config.toml
vocab_size = 13945
rope_fraction = 0.25
qk_norm = true
parallel_block = true
lr_head = 0.00613
schedule = "wsd"
doc_mask = true
dataset = "wikipedia_en"
MLP neurons of a small language model. Each row is named by its layer, matrix (down: output weights) and neuron, and shows model dimensions 256-383. Each number is 128 + 32 x the weight over its row's rms, rounded and kept within 0 to 255. Numbers have three digits each.
A block is one neuron, or neurons of one layer that tend to fire together. After each block is what it responds to, as a language model described it from the Wikipedia text at the highest values.

L6.down274:070109120134143127156169128126174192154170127090148105093101182114129143186091113102177133154147113120112164109176158176196077139111137141095145185114121151117106083139195148142123041069109108107126085159099196139131169102122104130194135156100103116130079120127113143167119135091105143172090193129119132120141155087112089147173185074155104158078112120157073172102088170131141121099073
L6.down391:131124132098167104139086152115092149134119098102120144124114226153141111121123154115067136068089117120114136145133128142085131164100088155100129183131153103111161105100174120142115132102104144103083123149165142140174131101103160109112116043168162108104120119131127028190117119143114133097170149116127115112098143136136147148068135135143123112074126079133104120127143048064094139088161
L6.down488:105086083110139206038130165143145144079106114129115157134072153130135183142092178160105150124130126087128090115153066134120182161109125160180138142164175225137103116096109146120074102209094112156120101125167088115122128146153130142103102130133102148136155127138132103119135094109115156164149103107172166141168154154100135098087155089134109134102133100080090157151150125102123122115108
L6.down641:154121142114190199148120130106110139231125113128112128105128219140053171171108144121123127146112126085160149137198083097107117135132109115113161076175128147133096115145120145110108125130106101149090107167140176060117116131110166067090114142161137143088078124186133126117135165178149102149173171081093109153178126085138127156111168119093105166061153113108121113194126140129168133093135
Responds to: Digits right after a decimal point in numeric statistics: election percentages, sports averages, measurements, density tables (54.1%, 2.2 assists, 4.5 cm).

L8.down908:121123145137100124114124151156132121207077095045167110150076068183110158156099117175140091056117081150163105163102149098146105171115143161108141054207125150123159128124124164157135164099148098160104093142176111137106174196129097075125116105146100087119099101093112118151112096198099140106167125127079174082140153151144148111030115147152183161092117136100163158097150163138152090099160
Responds to: Short vowel or syllable pieces inside unusual, foreign or oddly split words and names, such as m-u-elleri, N-ari-ño, Tri-xi.

L3.down360:160146086098127105184183140136155088110133116172150148106109207136148103144166131072145100121130135120145158146120148219132133168071131160115180167125131144066093124132138121125146128132110162121077076130106095133122125106175094129063143107146141097151088190158155162094133105154109092138176160081140155052205125153140136159124172144145142115116075069034069162164167181188158187104136
L3.down954:122065098077155102089175139139165139094137087128158122182157211173139161150093113105130116090134126120136112129125145101181150109111166154150129092161107092086137095140208117157059139166167156070173154104143152169141079049143129140097137120113138177127131133157124147123114107143085140132109119118107192096101140166078127097202141117178124094105133142091082118139128099131101107106069
L3.down1385:138142129085075100118140164114145147116109087115084108157130132113115205135068154136081165092134152110146175147118186123118125139149126096122086148140131163148134134132157169126167180149113121117165129107138150132132180166155089140136111143182119119149071109049088147108092150199111130143130112097135092215111115167094145127115084092112132126139172101183128126111171158050140082100152
L3.down1430:097110109180100138132158127111109139113165109135095180164115180140079128138157067111119129120125129107178129176140108171092153185200162100132130070206184065117153150132094064115106097146095118135081062079136119124147129079153168143154178087124122145091191132157058147187112064184132127087152120118151089127113150146094157131172100106115115166073150089124124118129137168103098128135116
Responds to: Fixed tokens in Wikipedia infobox lines, such as /sq in population density, UTC in time zones, and chronology in album or episode boxes; more weakly, word-start fragments like med, pet, consum.

L6.down45:125181170189193109130106105131135152108156110076077117148104183067125115155121133087154105109142145106128101091186098132187148123099110152065142196127116158176121097147086143142077180131171142141074174113116182154123104085154169112054080149153133200078134190102081087121150043117166140070069122116125117140107169122197141139142093139123104142088081129231169124093218134157157116108098
L6.down145:083162121144170121176060146136134133065134108097072117152081152193184149106126189094104120142179149141091109138095171120135083169104150116118159123148130184171121156135134124193132129173150176086120137141160094083135141110173139096180094115112097102140123093147153128155078119178139111105165112128093144089193113139156146095065111144151165159171141184122108116135163079147171080136159
L6.down288:121153132035133182197135157113158113156118173180090140123126130084121173112066137122123138146157123128166152144147131112157115123050140058114160105062114167133127125075095179111117154082122145106130133145125149144131139204169141119109097110115151116109146180189122102116097127119120160119120126135081136136121160084140153151118128187109140147168138112137144129176138141089124089118100
L6.down831:080099096112107134174095174115067178116165101110115119118099140156135101121112192094153184117123118137170171111110121157063084094117141146067160076090111077148175144144180164155117104122123164136116141156127161117139085129150178115088151151060131083124090094149165204104085155144122145118155116130095091099158178112224149107115075098143084151126118084122132127171101061150082038149176
Responds to: Short second pieces of oddly split words and names, such as le-ap, d-ri-pped, w-re-ak and al-be-it, plus score hyphens and zeros in tables.

L6.down155:047093104135104160118131146132138070119115159117129173139141112159090128172086161136132114174127136115187054205129099141132140073100168150097122110140195170104130128164133129181118154186142068123089112123097123174104061109183118102086091134154151153131153166144115145127121085179104098125129110120138106107136197148116133124135155153168150109110077148124108033177105140139129099128088
L6.down454:164110149160190192145111110087078116141088137121094072130062114107166125106126110096115126150168101204119154086157170083113101118162189130143140163155152146123153150119129131133128151142165195078175130149110128142125109158085138109160127110183156087143144137114086098093085126156198188137177137093117140075152154093139175145172151139111138154095086118074143125080134180137095119109130
L6.down897:172133117178132146102111181100099116110165067187155085128122109110172124137147125134105096155136108049155157131167117164141116134145114104133158117167123107143188118116136134129124178131120134121127165197132142101115142150165109106145105127179142133099096113130109135165132138111183092153107152129089144142136101108076104089091103093147167125169132159090139104137124144183160153143104
L6.down1065:141125150107079149142079095167108182113085152162115105088072073084112105113084160117102082143185106086124167142174128096120140141122132158136155111113126126142145083091090115085140198137106129161156110109071117112141109090168161111094124159156140201112092130180070148155165140177141083135156186110091092176092141122097068190157130119138161157131146097112154107079107106133170082209124
Responds to: Currency signs such as $ and £ just before a money figure (US$4.8 billion, £150,000), plus weaker opening brackets, colons before lists, and year prefixes like 197.

L3.down514:156129115129086054073111133134153132150121189124136156162091129127159154159135083134136118093074081127100104120154079109137144120137108051167144027086115073136078201156127131108157151148108161176154163076107101123105130167130072129106132076121117099188071105127131069131163141129172141112127110110154187067067151106170071084125098156071145124118109090137162116080148092135079128149105
L3.down768:199094124156058107124154112107087175148137132151119148108174141119097088083163102158085093166192147168132158135084124112144181104165103129167159113108111137157134129169120109110116088137072166157140181091083118161116127107143180146102154117141107106143100152112124173100203158112079109110143137139124111107119156150147074101148149152113146177079056122144132149079091066122104149162130
L3.down904:160140192147144155109093106128134114104104173096172081159141102119119167089137117087097057100105110145135160146090094155170147129135091115160175127140130185094167117121130111071138129148175067152178139125119114131126071163112178034100114090140115144197180164109108123128133097120142136129114123153065127153153126110148110089097164139118143179137124171116095125036117146129133158122105
L3.down1410:065148136114187080139079120088132139112092183121177158090123192119151162118134103125174164101159086156112090124119148132151170158079122140174094101165104131125137146108134124015138157149077160177081118094097160122144125112153161149057118137157088101129147102138125133114131173090114113156113088111119133065132113136169157111099128098054157179148095145147145163098123112039125128092110
Responds to: Opening pieces of words split into several tokens, such as stri(kes), atmosp(heric), purch(ases), and Arabic name starts Abu or Abd in tables.

L8.down522:103076180089093103144150153066111193099153137150103163138123138141178106119182164101055140124066086116095161146097150130186138091133097153075110162174217147090128096138119117132121103171113167160119110116108111150224142133144113175166105032161098135093069176113174127077123162146142100137147070132105098122172121140079157102132118156171129156105136118123122131140119139132069197094117
Responds to: Mid-word pieces of rare names or words (l-ah-ar, l-ac-rosse, T-b-ilisi) and sports-season tokens like regular, playoff, 2019–20, 15–4–1.

L8.down482:113107099129053139117125097104121106146109113185140098117110133115079173143164144170149122081083162166103132108163134102168142111175102156155115174092077189151105163135108178134100186139151121116149131124087101140125147119178163063139120099131108055145083128094183128077143157106123102169173147148167112143109106132056112129172191108110096065139130083120153177107158158093125175143098
Responds to: Fires on the first piece of a word or amount right after "the", "a", "his" or a short prefix: $, +, year, role, and mid-word splits like pro-b-ably, H-itch-cock.

L6.down898:070100103144136128121158095081126124094175129211105098090102084129106146140219195132149080128085111191121126141143096148105148178116173125095122105186120022147125164147154116198068138119105140171086136061104071157137147052114104170127137183176105176172089133186099130095135148130118147111155149121127123151128142179097111130091142158129098148104122164142188116136148104097071139115113
L6.down971:109116091184138142142156160106140118164199168137131114104149084155130106130124137132111142149109162109187108111098132116123144115113128128109121150192121208069140106126090093134118118148063063093083145110110134138114154091175115143076176138137129105119111114115103123164175102125185127146096105132139083111136080132126059121157042163175144159138097124108183106115096113108086162086143
L6.down1080:063150107133116123080060121121183073109021164131164159103138083127111094159143101130091110159116163157120097182138125111136098143104162085132114178100117067170146098125109128133112145169124203120123142130130095141072094137124063165083143152108148135133174122145119131046119136158134112179124148143128062101199134164144108113150201126149120179131111107153087148164146146121109146148136
L6.down1240:108169149176110165069066180080133129098088197154048137123125109061156190126160069189152105158076102144082092121103100137135106115085149105166117169087133142177121091087163093117113126192165107157140074092109138117129098112099147167116139168138092214104177078173110185099151165190117152037150123155121067121141096175118141114156128101137095120037118108159137124099137147150129162134187
Responds to: Prepositions naming the opponent after a sports result, as in 4–1 victory over, loss to, against; also digits like 5 in year lists and tables.

L3.down224:140051133118146075077219119129142046155099125071154112092179110156152080149112102146118114113144156121134109120120092074129068123164156128120077152164160137127156119107161155152112142166145148127069126116175139160121164167169077163145132147101079092137167100112087136149136145094237121140094096121097106150098116126122142126113112180138183139120125136104186132168142111107109114138122
L3.down280:139146170125167135178137142115140123077067218092079082083153113115150087175125145125075103228133107142163163107171102168056123143146170122126127188131114066124123096106162103137074168150160175197133160132108140123109132156085147093132164137151134164137117103140133119066135168115135100099137170096131140131126108167120165078166122103167191100060109101147151096155156147131132086145159
L3.down605:127074122092102159147172110148129115140113106132112114130186092105162138164100128125149076093098127129110126099095123068128118072140127052145149160102128110198132151190144122154106117107113144109193129165103143133084057133157124148099126094170119141107128137191145145158113141187134094081098129101107127112146191104095110163125083144125101114083087159096131132167161114125095161142101
L3.down651:061069149077119133096144153171169123046071151124137155157118132135109132141084113128136178211112152094134142158108214121114116159120094105148144138062124106104117149136153125097139119119098149210178084117140103127090132060111106139168118122075159137161135159167196143078174164197120090125092110128098121105118146169121094110125119151113079156157189066176098157141099096104175152077104
Responds to: Mainly "against" before an opponent in sports career text ("scored against Airdrie"); also "to" after adjacent/endemic/migrating, and sports or election table cells (KO, Lost, place).

L3.down408:120151126104040134070104152128155064138120156187152177119074138121151137080153139103145084181120109080113072188161094128133184138127174065168133135083127184098163150150162118195098192184109124136162115127120098087090089109179171079105147187103122111121086124113104190122078096093163127159164089130113125078129141131105094162087114128114127156186109124130127171133170139104109124143107
L3.down1123:058180158133101148088126108107107072095117124158098132123151081142116133125136154160055142088133129206132158153143133082118082156154139079120149124126104144073106120152071149169120178088130156105069119191149065133075168111120115105135142166132103095127090166158135176109121160103136123083152150164082105161094129141136130094115142144129107061151173116160133109148119152188123107144083
L3.down1160:136162083096128178154200138161090093109128083107140087073164179115124117154190135140131189169178153088157159119138093140155150162146169170161119124115158124139136092128164118126102168120090124074217066075153100102127080152205118075062117112136132111118083180074150142085094089160130083151139085135130147160122096122054065175165053105088141040125157096105119148181111120078078111143094
L3.down1252:140117116119112093130126118155141140150147084102153129163097080112059147152186127173113133115062169118072177149152145155141132127168101102138071135155083172165095102123147083054080148173098200104141169064106055108138142081151105101099152107108125110167130130158141181151147126170131092138112152182095172171085176164205141182174090108122091125072076127176090073158142129117157141129144
Responds to: Mostly dollar and pound signs placed before money figures, as in US$4.8 billion, fined $25, and £500,000; also LaTeX $, plus scattered unrelated word-piece tokens.

L3.down328:135130117143132072095074120144150140103108071127170165114111137101066143099097118099103122107233133136129074108083130126098159166122090139118082136087157095091154141110142087153091097180168132117129138060184145120175127139157118124115119175119149157133083065148119098136136130118086129107091168105067099150121149101142076133221125117141180083126130176143102109127154169131119145135094
L3.down657:143155162158109096136105129117099150108107023075126156149170087170102125072109084123210156147119125130110101150144133137134151161210153073150168147142146130154156068173130109096177161125099160198072113111146098120074143075086141142125054063147101159118092160091195103129174132123075167087123125184088129132148041138104103069113151153173108103155150145187119139130092064169127155153116
L3.down938:137196131124113106139098118134129198190135202193083173056083126118146180147094128148164166158154141100133105137151137074155098072123129094157144139110158134207109151163135107144102121113151151131080070108127081094140108103089107079101173088097056125125141176116115141096148114109135170146128140096183166110163115160129101119160093081081053095106097126102130159140057135125132208111124
L3.down1182:103057152126114098098122115181159120103099090096144138152141113122036112091116167117146089136119125165190136239156151143155123154111118127108102143129080071089161112148162117057117090177131155150056171167136126095103116155160141096147080142075157147138062100128157133140141168103079145105180172128154152101119172110149124133164140098145095102115170089092133119086061123083111143136164
Responds to: Mainly the inner piece "ugg" in words like Guggenheim, Nuggets, Suggested and plugged, plus scattered mid-word fragments (excluded, Sardinia) and some ordinary words.

L8.down899:144110113174111166120075129134117103130138094144143098173149178105146103124180066149161139140104110164168116128102112174121073107121123156106158116135129145159076167094112152144132181156161136077132091152139112115117189094130079127092088132150119153130142183178085132159153165130150105139166112094089090070117132126101169171071133111149132189130154125112150055150146137232113104088154
Responds to: Short word pieces and digits inside infobox and table fields, often just before a colon, pipe or bracket, as in UTC+02, km^2, Shot put.

L8.down1511:154122059145174090092121168124069132177113138062089125076131081149164085157140192092135094084089143096204161108064113139177102093160193117139136110134114061159155121106093146158107131150112168105124145126154119088150214143126117129160114105145119067083068120138140140176160113142130045135111086092158143097116103152115113141103116123106040163147134142117180175141106138174108089136087
Responds to: Mainly "record" after club, career or world, the "res" in crescent, and en dashes in year ranges; also scattered mid-word fragments like trad, Pres.

L6.down83:156086185142202075151085148115159134059107109168139148136144097170153146147129193152117061177181117139129154118127129114124131142080127183086099098126157114189137050117112131103094187092099108088160150114154151140136122112149099108142146088044151111089110061171147175127088115101160109109077131137182091157116134094104171142139136149131070120159137077119090160102125172128138139176160
L6.down325:116109171105119133096101141164103173147101137104053091141189092084134090104089169154084086109215158141156121190143096157192098106131151109161134107064093165079087166117112100140109142103141134097133140167147070135164181149203114170121144054104173130097091102108200119088119162127127136118113113143178089114135143102170082152165150127138121112135160143092072115170087130139101176120136
L6.down361:169155158096111133121125142149079138147160120145117070094073143082112148164128144133181140126142167153154092130084173125073083104133128083127161109088157159140134085077078138101152150160106150141158140197102148105097118168175119187175111147159167116119131070121168126081145149150105173150109128182125117129131125138174079092152187160135167126178117157131136078110138125090153111128110
L6.down1419:134126121095190092078103133099098173143100139171138132105134061097177074107089163157213085143145134177134199101107132142129116098165103153108068143083125164130091172143092111121152168089122130131126136133170157063113128140101131122059122136147185141062160155124093116097075132136125138157148130187132108104125154086176126113155091139147125160143181115074066101091147111127160122124144
Responds to: Mid-phrase tokens in entertainment and sports articles and their wiki tables, e.g. Billboard Top/Hot, All-Defensive, table-header pipes, review scores like 8/10.